Weights of a small transformer language model: 9 heads of 128.
MLP neurons of a small language model. Each row is named by its layer, matrix (gate and up: input weights) and neuron, and shows model dimensions 544-639. Each number is 128 + 24 x the weight over its row's rms, rounded and kept within 0 to 255. A neuron's up and down rows have the sign that makes its largest values positive.
A block is one neuron, or neurons of one layer that tend to fire together. After each block is what it responds to, as a language model described it from the Wikipedia text at the highest values.

L9.gate425 [126 141  94 128 149 129 138  93 138 140  87 130 176 108 156 164 115 114 149 136 158 105 119 149 118 132 138 124  60 124 136 157 108 103 140 121 129 128 140 134 129 108 122 150 169 123 145 104 128 127 104 156 166  97 107 171 124 105 192 113 101 141 146 126  91 115 128 120 125 155 110 117 131 127 134 137 149 134 102  98 127 126 146 141  92 153 101 117 101 158 119 112 148  88 147 143]
L9.up425 [124 110 110 111  79 109  92 126 138 117 141 159 147 104 109 130  88 151 144 197 153 135 108  89 132 111 131 105 138 137 131 108 117 132 113 101 152  78 140 145  92 145 130 152 125 115 102 129 171 121 140 115 136 121 120 139 140 161 138 140 133 164  98 136 115 129 106 143 105 126 128 109 114 160 118  76 129 103 114 120 162  82 128 151 122 133 166 123 137 145 130 107 103 137 132 114]
L9.gate568 [121  94  75 117 111  72  98 121 122  87 144 119  93 102 114 130 149 108 132 115 156 117 102  92 147 105 112  97 134 131 175 136 121 165 136 139 125 146  99 142 135  97 103 119 122 123  80 123 149 129  89 156 122 127 156 121  93  70  96 102 130 131 111 151  89 151 146 131 103 142 119 149 115  98 125 126 119 127 159 110 154 113 111 119 149  90 110 130 146 136 115 149 120 177 151 141]
L9.up568 [151  93  99 173 146 118 139 108 144 109 150 111 100 114 143 175 126 161 145 160 145 108 140 167 180 135 133 152 152 147  90 147 186  79 102 156 154 138  76 153 122 151  99 126 113 164 104 128 156 113 132 133 143 137 192 158 162 136 117 130 166 159 130 107 154  96 136 174 106 157 105 186 116 120 115 106 125 108 155 110  80 150  90 175  66 134 110 109 157 103 118 120  74 120 144 164]
L9.gate636 [141 149 120 130 126 126 159  99 111 118 139 139 124 136  96  97 148  97 136 140 139 105 112 137 143 103 192 162 114 156 156 107 147 137 122 175 120 119 180 150  90 147 167 141 129  91 120 135  64 136  81 132 114 107 125 140 143 120 138 128 153 138 123 201 115 100 137 122 100 164  87 148 157 165 109 126 141 122  82 132 133 100 168 103 105 113 137 108 182 188 123  99 155  86 129 150]
L9.up636 [138 178 100 112  98 124 117 134 121 136 115 119  86 119 214 123 129 123 134 138 138 127 138 115 143 128  97 134  96 143 137 189 134  96  93 114 124 117 110 144 136 120 100 132 141 144 136 169 139 123 109 127 128 110 124 173 124 146 125 113 115 152  94 123 117  90 126 141 147 118  84 125 204 122  56 115 130  97 126 176 149 120 110 147 126  99 176 101 139 116 150 113 209 130 130 159]
L9.gate990 [109 116  52 104 172 130  92 105 157 177 103 143 140 158 131  89 124 145 135 135 138 192 105 115 128 129 127 129 123 135 135 151 125 116 140 129 132 145 121 153 116 184 117 124  99 136 164 101 116 105 119 109 151 111 125  99 161 113 115  84 137 131  98  94 127 141 141 126 122 150 103 122 122 122 105 117 155 102 128 120 169 100 128 128 115 120 161 162  96 142 109 126 168 101 130 101]
L9.up990 [153 139 142 116 126  92 127  93 119 170 120 106 125 135  78 122 166 148 128 164  91 124 102 104 135 155 139 144 138 125 125 110 107 136 125 119 146 139 153 160 102 144 146 142 157 153 110 137 141 123 144 126  85 141 115 194 160 123 137 121  79 102 108  99 111 142 128 140 140 134 136 106 132 113 116 128 183 106  84 136 128 127 174 142 143 131 131 133 139 100  87 127 170 152 128 114]
Before a person's name. Separators and name-starting pieces right before a person's name in tables, lists and credits, e.g. "| Wilbraham", "- Yuly", "Chan P, Sealfon".

L4.gate79 [115 136 114 140 125 156 128 162 116 131 100 114  92 112 133 127 126 118  82 143 110 112 173 131 104 140 175  82 119  87 157 130 135 127 163 139 130 107 153  91 141 152 141 120  71 164 162 135 115 178 150 130  93 140 171 139 113 155 137 179 143 129 157 137 110 133 118 118 134  79 144 139 110 125  94 133 119  96 114 152 146 153 133 187 122 132 116 121 101 107 117 154 191 100 144  92]
L4.up79 [139 135 137 125 129 149  93 116 141 169 136 117 117 128 144  88 117 129 139 126 125 115 141 153 137 145 167 113 154 127 141 149 159 110  86 113 139 140 184 137  99 136 139 139 115 125 112 137 124 128 115 122 135 125 182 107 145 134 153 125 140 109  97  99 152 133 148 106 109 129 135 151 156 141 137 110 119 102 145 125 106 126 129 127  96  95 136 101 130 108  64 129 102 132 137 148]
L4.gate496 [148 123 131  82 126 131 113 162  98 161 151 156  67 114 149 131 142 130 150 164 131 154 164 114 176 142 119 152 108 155 147 145 140  93 197 127 163  94 141 160  99 138 139 135 131  94  92 174 153 132 117 133 135 127 138 106 180 126 112 163 168 133 116 149 129  90 133 130 133 111 122 115  98 154 101 112 127 150 143 136 143 111 112 105 148 145 117 124 126 161 131 113 142 133 126 117]
L4.up496 [146 107 135 111 140 143 125 139 160 144 144 138 105 117  90 177 160 110 151 155 145  95 139 127 157 126 129 129 101  80 175 117 132 123 147 131 117  84 121  98 164 124 125 127 163 108 109 139 110 147 163 113 175 134 112 115 141  79 138 176  70 119 102 140 153 141 125 109 131 141 112 135 120 124  75 149 147 116 146 126 188 160 158 154 149 127 101 163 132 130  93 118 127 147 135 148]
L4.gate693 [139 107 105 134 133 145 153 124  96 127 138 146 130 131 135 104 166 139 171 131  93 100 119 106 135 102  99 145 111 115 124 125 156 159 185 122 143 116 118 111 103 166 142 141 131  97 164 129 118 109 153 114 129 134 124  91 131 125 111 139 145 105 131 152 159 132 130  98 114 113 147  99 129 106 133 126 156 110  84  93 133 131 111 123 113 135  93 101 150 133 106 111 111 153 138 125]
L4.up693 [129 152 129 127 152 153 122 120 127 146 142 124 168 124 134 123 131 196 157 104 109 141 174 140 138 103 132 116 105  84 135 100 182 116 161 140 122 150 136 126  85 154 166 156 108 108 119 113  64 141 122 119 113 104 100 133 129 163 143 106 121 148 116 124 119 145 133  80  81 120 104 105 139 141 136 146 143 136 128 124 123 114 191 136 108 162 110 154 117 109 109 106 139 115 107 143]
L4.gate1399 [ 93 163 101 116 112  97 128 168 158 159  83 123 136 141  97 111 114 177 148 112 123 127 132 119  91 163 143 120 117 117 119 155 154 136 149 165 138 113 106 108  98  90 145 159 118 126 160 125 144 139 128 132  80  84 112 132 139 113 155 162 144 111 119 102 104 145 136 149 126 126 138 108 112  96 126  65 119 124 135 114 112 140 142 139 102 134 172 123 159 128 111 156 159 148 126 101]
L4.up1399 [121 162 111 137  87 150 126 181 152 149 156 133  96 155  97 137 143 163 153 105 154 148 119 122  83 149 169 126  89 117 141 120 140 122 128 139 121 151  82 121 106  74 137 120 124 116 161 134 139 111 134 177 122  89 110 133 144 119 165 158 133  92 100 124 140 138 119 156 167 146 125 126 105 108 149 106 147 148  99 129 130 112 136 127 108  94 152 124 144 140 137 126 154 131 110 117]
Roman numerals and W. Roman numeral suffixes after names, titles, acts or grades (Charles III, grade II, Exorcist III), plus W column headers in sports standings tables.

L7.gate1391 [106 136 118 117 129 149 128  98 103 128 112 117 194 125 169 109 111 119 142 101  93 168  96 119 139 109 153 143 138 136 125 185  97 139  77 103 142  85 128 124 116  97  74 137 152 132 130  86 153 129  99 127 204  92 115 140 144 160 131  96 123 155 147 105 144 141 139  76 167 133 133 117 131 135  92 127 153 126 119 129 162 105 113 109 158 146 119 128 114 124 149  95 146 100 102 155]
L7.up1391 [179 140 117 147 165 171 102 101 127 134 150 183 123 102 144 117 130 143  71 107 118 110 121 115 119 147 138 151 116  89 132 186 138 148 125 127 118 117 124 145  68 126 108 143 108 118 146 135 133  96 134 109 154  56 108 141 113  99 131 135 115 130 118 164  84 127  98 138 141 131 135  97 148 137  74 145 146 128 109  98  93 130 121 138  94 145 144 118 135 152  69  85 153  91 171 160]
Separators after names. Pipes, semicolons, commas and "and" right after a name or entry in sports results tables, goal-scorer lists and lists of people.

L7.gate794 [139 120 174 148 168 173 102 146 152 108 130 121 139 133 123 126 112 101  97 117 135  89  99 113 133 140 129 108  91 128 132 156 154 133 128 135 123 147 125 161 125 137 140 100 148 138 122 114 169 129 100 129 120 142 105  78 118 101 147 133 137 124 189 140  86 126 114 152 127 142 132 143 143 135 137 115 125 133 125 190 119  98 129 140 102 123 122 135 131 121 102 113 104 154 126 119]
L7.up794 [129 127 132 108 131 102 131 180 135  66 155 110 113 127 126 131 132 164 155 156 128 157  96 114 132  97 118 141 157 118 104 118 173 130 109 154 119 144  91 176 156 137 116 132 149 157 132 107 146 122 137  98  76 153  98  61 172 117 105 148 123 128 162 153 101 142 114 113 117 106 136 137 137 130 115 109 119 115 113 184 153 147 151 148 114 114 114 156 127 114 149  93 115 158 148 147]
Activity and process nouns. Final tokens of nouns naming an activity or process, often in -ing or -ation, such as plumbing, weaving, translation, training, rescue.

L4.gate67 [106  96 165 112 139 145 119 120 132 131 116 108 140  80 138  89 143 135 137 182 147 143 120 160 143 132  73 115 147 102 132 129  93 171 160 131 141 119 129 143  82  88 166 112  98 127 147 132 146 176  94 154 124 124 122 129 117 155  82 115 113 136 111 106 129  97 175 152 145 112 151 123 148  80 140 143 157 165 129 135 129 145 136 186 115  95 146 103 121 141 132 147 138 143 165  58]
L4.up67 [146 108 131 101 146 116 188 141  56 168 123 161 115 121 126 117 157 123 111 150 116 126  93 140 107 158 136 112 136 143 137 120  61 112 143 140 155 102 171 172 135  80 165 152 120 152 168 130 128 105  95 131 136 100 133 159 124 171 121 130 122 105 122 155 130 103 179 162 119 138 135  97 166  76 144 161 105 119 141 136 111 160 119 102 121 128  93  84 109 134 124 119 164 185 145 125]
L4.gate92 [150  88 114 145 148 139 140 123 128  99 119 165 144 106 143 139 122 141 120 163 119 121 135 118 148  84 138 177 108 119 125 131  91 222 147 156 116  96 168 133 125 173 162 156 157 105 173 129 130 167  61 100 140 105 129 174 116  95 149 114 125 140  98 117  87 142 145 142 107 150 124 110 133 134 124  85 146 106 137  85  91  84 124 121 126 126 122 125 139 126 144 113  86 172 103 127]
L4.up92 [105 120 119 148 117 136 107 105 175 160 149 152 132 122 124  96 115 138 158  85 114 122 108 106 157 115 101 132 120 113 168 139 166 168 145 111 123 129 143  98 113 105 120 106 116 150 133 163 143  75  96 128 150 115 133 120 145 128 112 127 115 134 123 121 129 134 108 113  95 123 136  63  94 119 117 123 119 118 113 133 109 116 116 129 123 117 123 160 139 119 124 131 131 136 123 126]
L4.gate602 [ 66 140 137 109 111 134 108 129 129 143 113 112  86 125 124 112 136 152 130  86 152  91  73 120 137 105 128 156 168 125 178 155 102 118 112 147 102 155 107 171 121 105 134 166 109 172 162 112 177  94 133 104 123 153 140 158 124  90 115 133 111 102 143 140 128 117 125 161 158 104 111 108 112 102 108 171 126 126  76  45 152 171  72 160 129  99 155 119 135 143 142 148 152 134 148 131]
L4.up602 [133 139  94  85 104 167 144 108 166 131 111 127 104 136 137 118 131  99 108  96 115  64 143 124 161 100 101 149 133 136 147 122 113  91  93 148 101 133  98 202 141 121 158 138 113 168 112 101 170 168 108 145 139 134 118 152 136 171 127 107 126  81 104 106 150 154 127 123 140 114 144  85 124 120 116 105 101 127 140 125 142 136 125 151 147  98 113 132 120 135  97 161 122 129 111  93]
L4.gate1395 [109 138  94  61 112 144 156 167 175 131 107 115 148 120 161 144 109 152 128 108 119 142 164 102 151 109 111 169 144 103 151 124 146 148  92 137 143 141 152  88 150 110 107 176 133 104 127 128 122  87 116 100 124 142 112 167 115 100 166 107 136 114 120 140  87 116 174 122  94 112  96 127 156  97 140  66 134 134  99 112 132 128 115 154 156 132 136 113 161 129 112 109 120 139 113 129]
L4.up1395 [135 162  83 121 145 125 191 135  88 149 107 123 143 144 157 167 175 128 100 123 139 140 144 156 149 174 166 128 126 143 126 149 141 148 118 106 116 137  78 159 102 133 158 136  79 140 149 107 132 150 105 109 154 122 159 163  68 144 107 110  91 102 116 101 124 122 143 130  97 125  69 149 142 107 167 122 152 150 132 169  57 128 135 126 111 114 110 135 146 143 131 124 134 142 133 153]
Sports results and stats. Separators and filler tokens inside sports records, such as commas between goalscorer names, en dashes in scores (2–1, 6–2), and colons after headings in tables and lists.

L4.gate38 [147 112 150 141 182 106 149 162  67 113  90 126 103  79 134  99 138 143 117 127 142 141 108 147 103 113 138 125 135 135 106 147 124 122 147 133 116 131 149 154 123 122 127 135 125 155 124 129 139 112 140 122 100 114 138 141 197 140  87 105 115 152 140 125 125 110 134 148 111 189 136 160 154 145 116 109  93 102 121 177 114 118 119 143 126 120 160 125 110 105 140  93 137 116 101  79]
L4.up38 [153 146 128 142 101 136 138 139 133 102  88 102 121  54 110 139 118 105 139 157 137 155 153 154 130 152 128 135 143 120 147 174 149 184 112  61 109 106 111 120 119 125 129 143 126 198  98 139 178 135 145 126  84 125 152  96 166 147 145 128 108 139 139  77  76 135 160 125 112 135 154 146 158 104 106  84 146 119 129 138 156 116 107 177 100 145 173 160 116 142 161 141 139 156 143 126]
L4.gate417 [108 110 148 131 123 147 147 117 108 136 137 128 143 165 103 109  89 182 122 119 113 127 112 163 124 109  88 103 136 112 146 133 139 137 157 125  95 132 116 120 138 123 180 166 132 144 128 122 128 134  91 153 153 116 140 106 121 120 155 169 104 119 151 139  83 142 153 127  89 123  45 132  90 155 102 126 137 117  93 164 136 173  97 168 111 131 151 164 121 130 135 106 122 134  98 116]
L4.up417 [136 143 136 114 109 137  89 141  67 107 128 134 138 148  64 133 138 163 166 118 135  89 121 144  80 116 144 136 117 102 140 101 137 102 124 138  73 103 135 146 147 129 137 147 107 131 111 133 143 145  60 150 139 119 167  97 142 175 150 123 128 109 116 165  76 126 133 129 152 149 119 152 136 109  97 141 173 145  59 146 160 132  98 116 110 106 178 148 139 159 111 129 139 101 135 115]
L4.gate540 [151 170 135 142 134 151  98 150 142 163 129 137 170 150 129 108 143 142 157 158 159 153 128  88 146 148 170 119 119 119 138 163 142 136 140  65 162 127  87 119 152 145 143 128 140 139  92  80 122 118 104 110 160 123 152  98 125 133 151 175 149 171 109 106 122 101 138 115 131 144 115 140 130 126 115 158  87  85 177 159 154 120  79 110 143 136 136 144 146 117 147 160  92 100 150 156]
L4.up540 [121 151 125 131 114 132 112 105 144 134 114 153 146  99 160 130 163 115 162  92  92 102 148 127  99 120 155 116 119 172 162 111 136 146  92 132 130 106 107 129 160 124 126 118 126 126 150 119 154 156 127 170 131 140 126 118 136 109 135 169 127 101 118 118 139 148 122 149 153 141 109 101 125 113 161 155 174 110 116 143 117 146 109 151 147 182 129 172 145  99 144 101 175 162 120  99]
L4.gate860 [154  79 115 108 159 138  89 124 136 179 154 165 114 135 108 138 124 125 143 134 150 130 134 145 152 134 124 123 124 131 123 130 112 154 166  53 131  98 136 134 143  82 144  85 151 111 146 140 179 146 149  68  98 130 107 111 154 119  82 146 114 141 119 131 105 173 119 162 118 142 148 135 163 131 171  97 127  84 137 129 146 135 155 125 136 160 138 118 144 115 147 128  96 151 177 122]
L4.up860 [174 129  86 144  87 186 111 145 138 136 177 130  98 129 119 136 127 137 119 159 164 124 134 130 156 115 134  86 152 151 107 132 102 113  99 145 129 111 150  91 127 124 182 139 108 145 143 106 146  85 138 123 161 131 124 162 185 154 124  79  90 142 111 138 137 156 115 174  65 110 147 133 120 108 134 112 144 140 146 129 160 146 112 116 154 133 113 151 135 139 140 174 129 142 155  83]
Noun-completing word endings. Final subword pieces that complete a noun, plus some whole nouns, in technical or descriptive prose, e.g. rough-age, prolif-eration, tecton-ics, collection.

L9.gate1026 [123 127  71  98  89 153 112 189 124  98 102 111 165 115 109 138 134 163 148 126 137 174 140 122 137 157 182 109  79 160 128  87 104 115 130  99 145 119  73 152 154 149 153 142 120 129 135 141 131 166 140 127 114  99 148 132 136 139 112 117 117  94 119  80  94 122 110 139 125 135 121 134 116 128 122 151  93 151 132 128 128 104 113 166 136 128 128 105 144 107 120 106  93 137 118 149]
L9.up1026 [152 144 173  92  69 142 121 148 169 148 103 132 102 133 138 114  84 107  71 146  92 122 171 127 116 146 132 166 114 175 114 117 129  76 118 145 122  69  98 116 133 162 105 138 115 148 124 149  85 152 146 172 120  76 149 117 151 130  92 141 133 117 116 117 103 134 134 100  72 121 136  92 132  94 173 126 127 143 119 160 115 147 113 128 139  90 125  98 121 111 161 144 131 100 158 112]
L9.gate1125 [163 143  94 119 159 117 166 104 107 138 114 133  65 133 124 187 147 115 157 134 126  78 137 124 130 122 141 107 110 116  87 117 126 148 124 146 111 137  93 118 111 124 172 130 120 111 181 140 183 127 162 123 157 130 100 132 117 150 111  92 107 117 146 113 128 115 113 155 131 108 113  76 104 167 105 129 107 130 138 115  97  89  99 147 128 164 114 144 143 105 170  85 148 141  98 158]
L9.up1125 [153 120 139  94  75 151 197  79 114 129 112 114 107 150 126 123  72 140 136 103 132 148 137 121 140 129 153 120 110 160  71  90 146 136 153 112 155 179 129 116 193 111 128 109 124 121 122 128 133 144 139 156 158 139 125 152 113 138  84 149 152 130 169 129 119 110 151 140 143  67 104 119 135 127 152 143 109 141 115 128 133 121 107 123 130 117 159  97 132 123 133  98 100 130  84 156]
L9.gate1129 [114 125  71 150  95 106 128 129 136 132 136  97 146 162 105  99 132 134  85 187  99 136 132 116 134 153 158 148  97 143 148 140 127 123 170 152 131 137 141 139  80 140 133 146 126 121 141 173 133 119 159 120 162 110 120 141 147 173 109 137 119 125  74 115 113 181 178 102 101  92 120 152  92 121 129 116 110 171 140 126 136 119 125 157 122 114 122 139 125 134 151 147 125  97 117 141]
L9.up1129 [113 125 109 149 141 131 113 101 149 120 127 116 161 129 154 130 158 101  83 153 146 142 128 126 113 119 134 102 103 136 147  94 142 100 120 120 143 139 124 111 130 157 132 130 133 156 159 114 152 148 102 139 128 117 127 110 136 163 119  99 143 116 158  95 184 119 120 117  99 121  82 109 105 144 120 115  98 105 132 137 150 179 130 110 133 107 119  99 152 156 105 124 150  91 135 151]
L9.gate1369 [162  92 119 120  91  95 159 139  90 127 142 141 112 139 116 148 142 171 117 117 141 119 125  90 107 141 140 135 122 145 145  96 141  98 127 150 135 100 120 121 111 155 173 143 117 116 157 108 167  98  98 122 148 114 167 155  90 114 124  84 128  94 110 139 154 141 139 106 123  98  88 103 147  79 149 146 152 150 154 113 134 131 139 114 108 187 121 149 108 103 145 108 124 116  80  99]
L9.up1369 [170 133  89 121 145 109 167 166 145 150 125 140 161 172 147 158 132 170  98 139 145 150 118 112 103 149  86  95 106 135 117 168 163 117 144 138 151 143  82 105 109 141 142 122 143 128 140 102 104  85 114 116 107 104 126 111 104 181 100 149 117 140 137 138 131 104 167 116 110 146 102 125  87 147 107 145 117 124 143 163 134 139 144 163  53 109 173 140 122 130 141 105 162 142 122 147]
Foreign word and name endings. Final word pieces completing French titles and foreign first names, as in meilleure, terrorisme, Emmanuelle, Aleksander, Florin, plus some stray English words.

L9.gate1099 [157 121  99 133 138 152 107 132 120 131 158 138 106 155 142 116 131 147 133 131 130 142 139 137 118  86 126 141  97  91 121 136 136 132 123 111 125 109 154 149 137 122 134  85  99 132 132 136 155 144 151 154 107  66 108 137 150 183 119 120 100 108 125 164 101 136 116 148 140  92 151 137 122 115 132 159 126 173  91 121 125 160 159 130  94 120 107 108 122 172 108 147 144 100 151 130]
L9.up1099 [141 153  97 126 139 147 127 174 106  82 164  81 106 119 130 132 139 127  76 111 134 128 119 120 104 122 179  99 140 119 117 160 111 100 136 141 135 116 119 113 171 109 156 132 102 130 130 159 123 111 146 111 130 115 122 102  86 155 151 189 126 133 131  72  98 139 131 101  91 137 144 136 148 168 125 145 138 136  83 140 124 104 130 125 139 110 108 111 144 132 174 157 112 123 129 114]
L9.gate1247 [131 111 142 124 114 117  90 161 141 112 130 109 140 154 117 173 124 150 131 161 125 146 161 150 127 149  97 111  91 120 134 122 115 129 141 133 146 133 110 118 164 106 101 133  79  84 106 136 126 134 128 106 130 111 112 124 129 137 143 121 121 144 109 177 108 152 114 109 153 112 141 171 124 160 144  84 134 168 145 179 112  89 155 108 106 110 104 163 103 117 134  80  87 144 123 146]
L9.up1247 [173 145 137 157 108 109 144 149 110 142 130 167  88 148 128 138 149 139 125 122 175 146 142 118 140 101 102 174 115  90 143 137 132 145 130 110 128 135 100 121 153 109 154 139 142 129 121 144 145 120  91 197 132 111  97 106 149 117 152 146  95 148 123 149 118 127 108  99 158 110 146 101  86  96 173  98 131 122 159  90 133 137 114 152 109 112 142 139 135  92 154 104 104 104 119 113]
L9.gate1313 [106 150 130  87 115 123 150 124 127 129 146 120 117 125 144 128 159 150 112  98 127 140  80 155 149 162 141 118 123 115 118  92 132 109 158 122 123 117  94 120  95 147 140 189 115 103 137 137 121 184 166 163 118 113 117 113 179 126 126 167 194 131 137 129  82 167 128 157 104  88 151 126 119 107 135 136 157 114 152 101 124 169 134  79 164  83 145 138 108 118 129  95  98 120 119 173]
L9.up1313 [110 122 107 143  93 129 117 135 151 106 134 115 180 150 126 171 149 121  94 130 182 139 121 117 138 131 111 152 105 113 138 116 110 124 130 114 131  70 133 159 107 143 137 118  97 121 116 147 169 131 152 107 149 122  81 125 120 159 130 191 130 115 112 159 139 167 105  96 123 140 129 151  90 149 125 104 112 125 158 168 123 137 106 118 125  84 133 149 126 113 144  66 126 122 147 123]
L9.gate1346 [149 120 125 117 106 105 113 115  87 140 123 146 143 116 116 113 138 132 118 145 127 146 146 148 101 131  95 124 119 107 120 116 132 159 112 131 133 123 138 123 129 129 120 130 117 144 145 162 128 139 125 120 157 162 156 142 162 158 160 128 130 110  84  99 172 131 123 113 132 112 175 156  87 119 135 131 144 125 159  88 141 126 147 104 150 141 125 125 117 138 138 108 154 152 136 112]
L9.up1346 [162 116 105 161 141  95 135 131 103 104 149 116 102 131 151 135 133 155 116 153 109 136 121 121 120 120 128  90  85 123 117  79 122 139 139 122 173 147 134 112 137 100  85 138 132 166 159 126 100 117 141 135 119 145 134 139 158 149 153 146 100 140  86  82 134 113 118 103 140 113 169 171 131 117 160 146 167 155 134 139  77  91 162 122 115 163 186 125 131 148 146 105 159  89 105 137]
Abstract head nouns. Abstract or action nouns, often after "the" and before "of", heading noun phrases in expository prose, such as failure, use, presence, lack.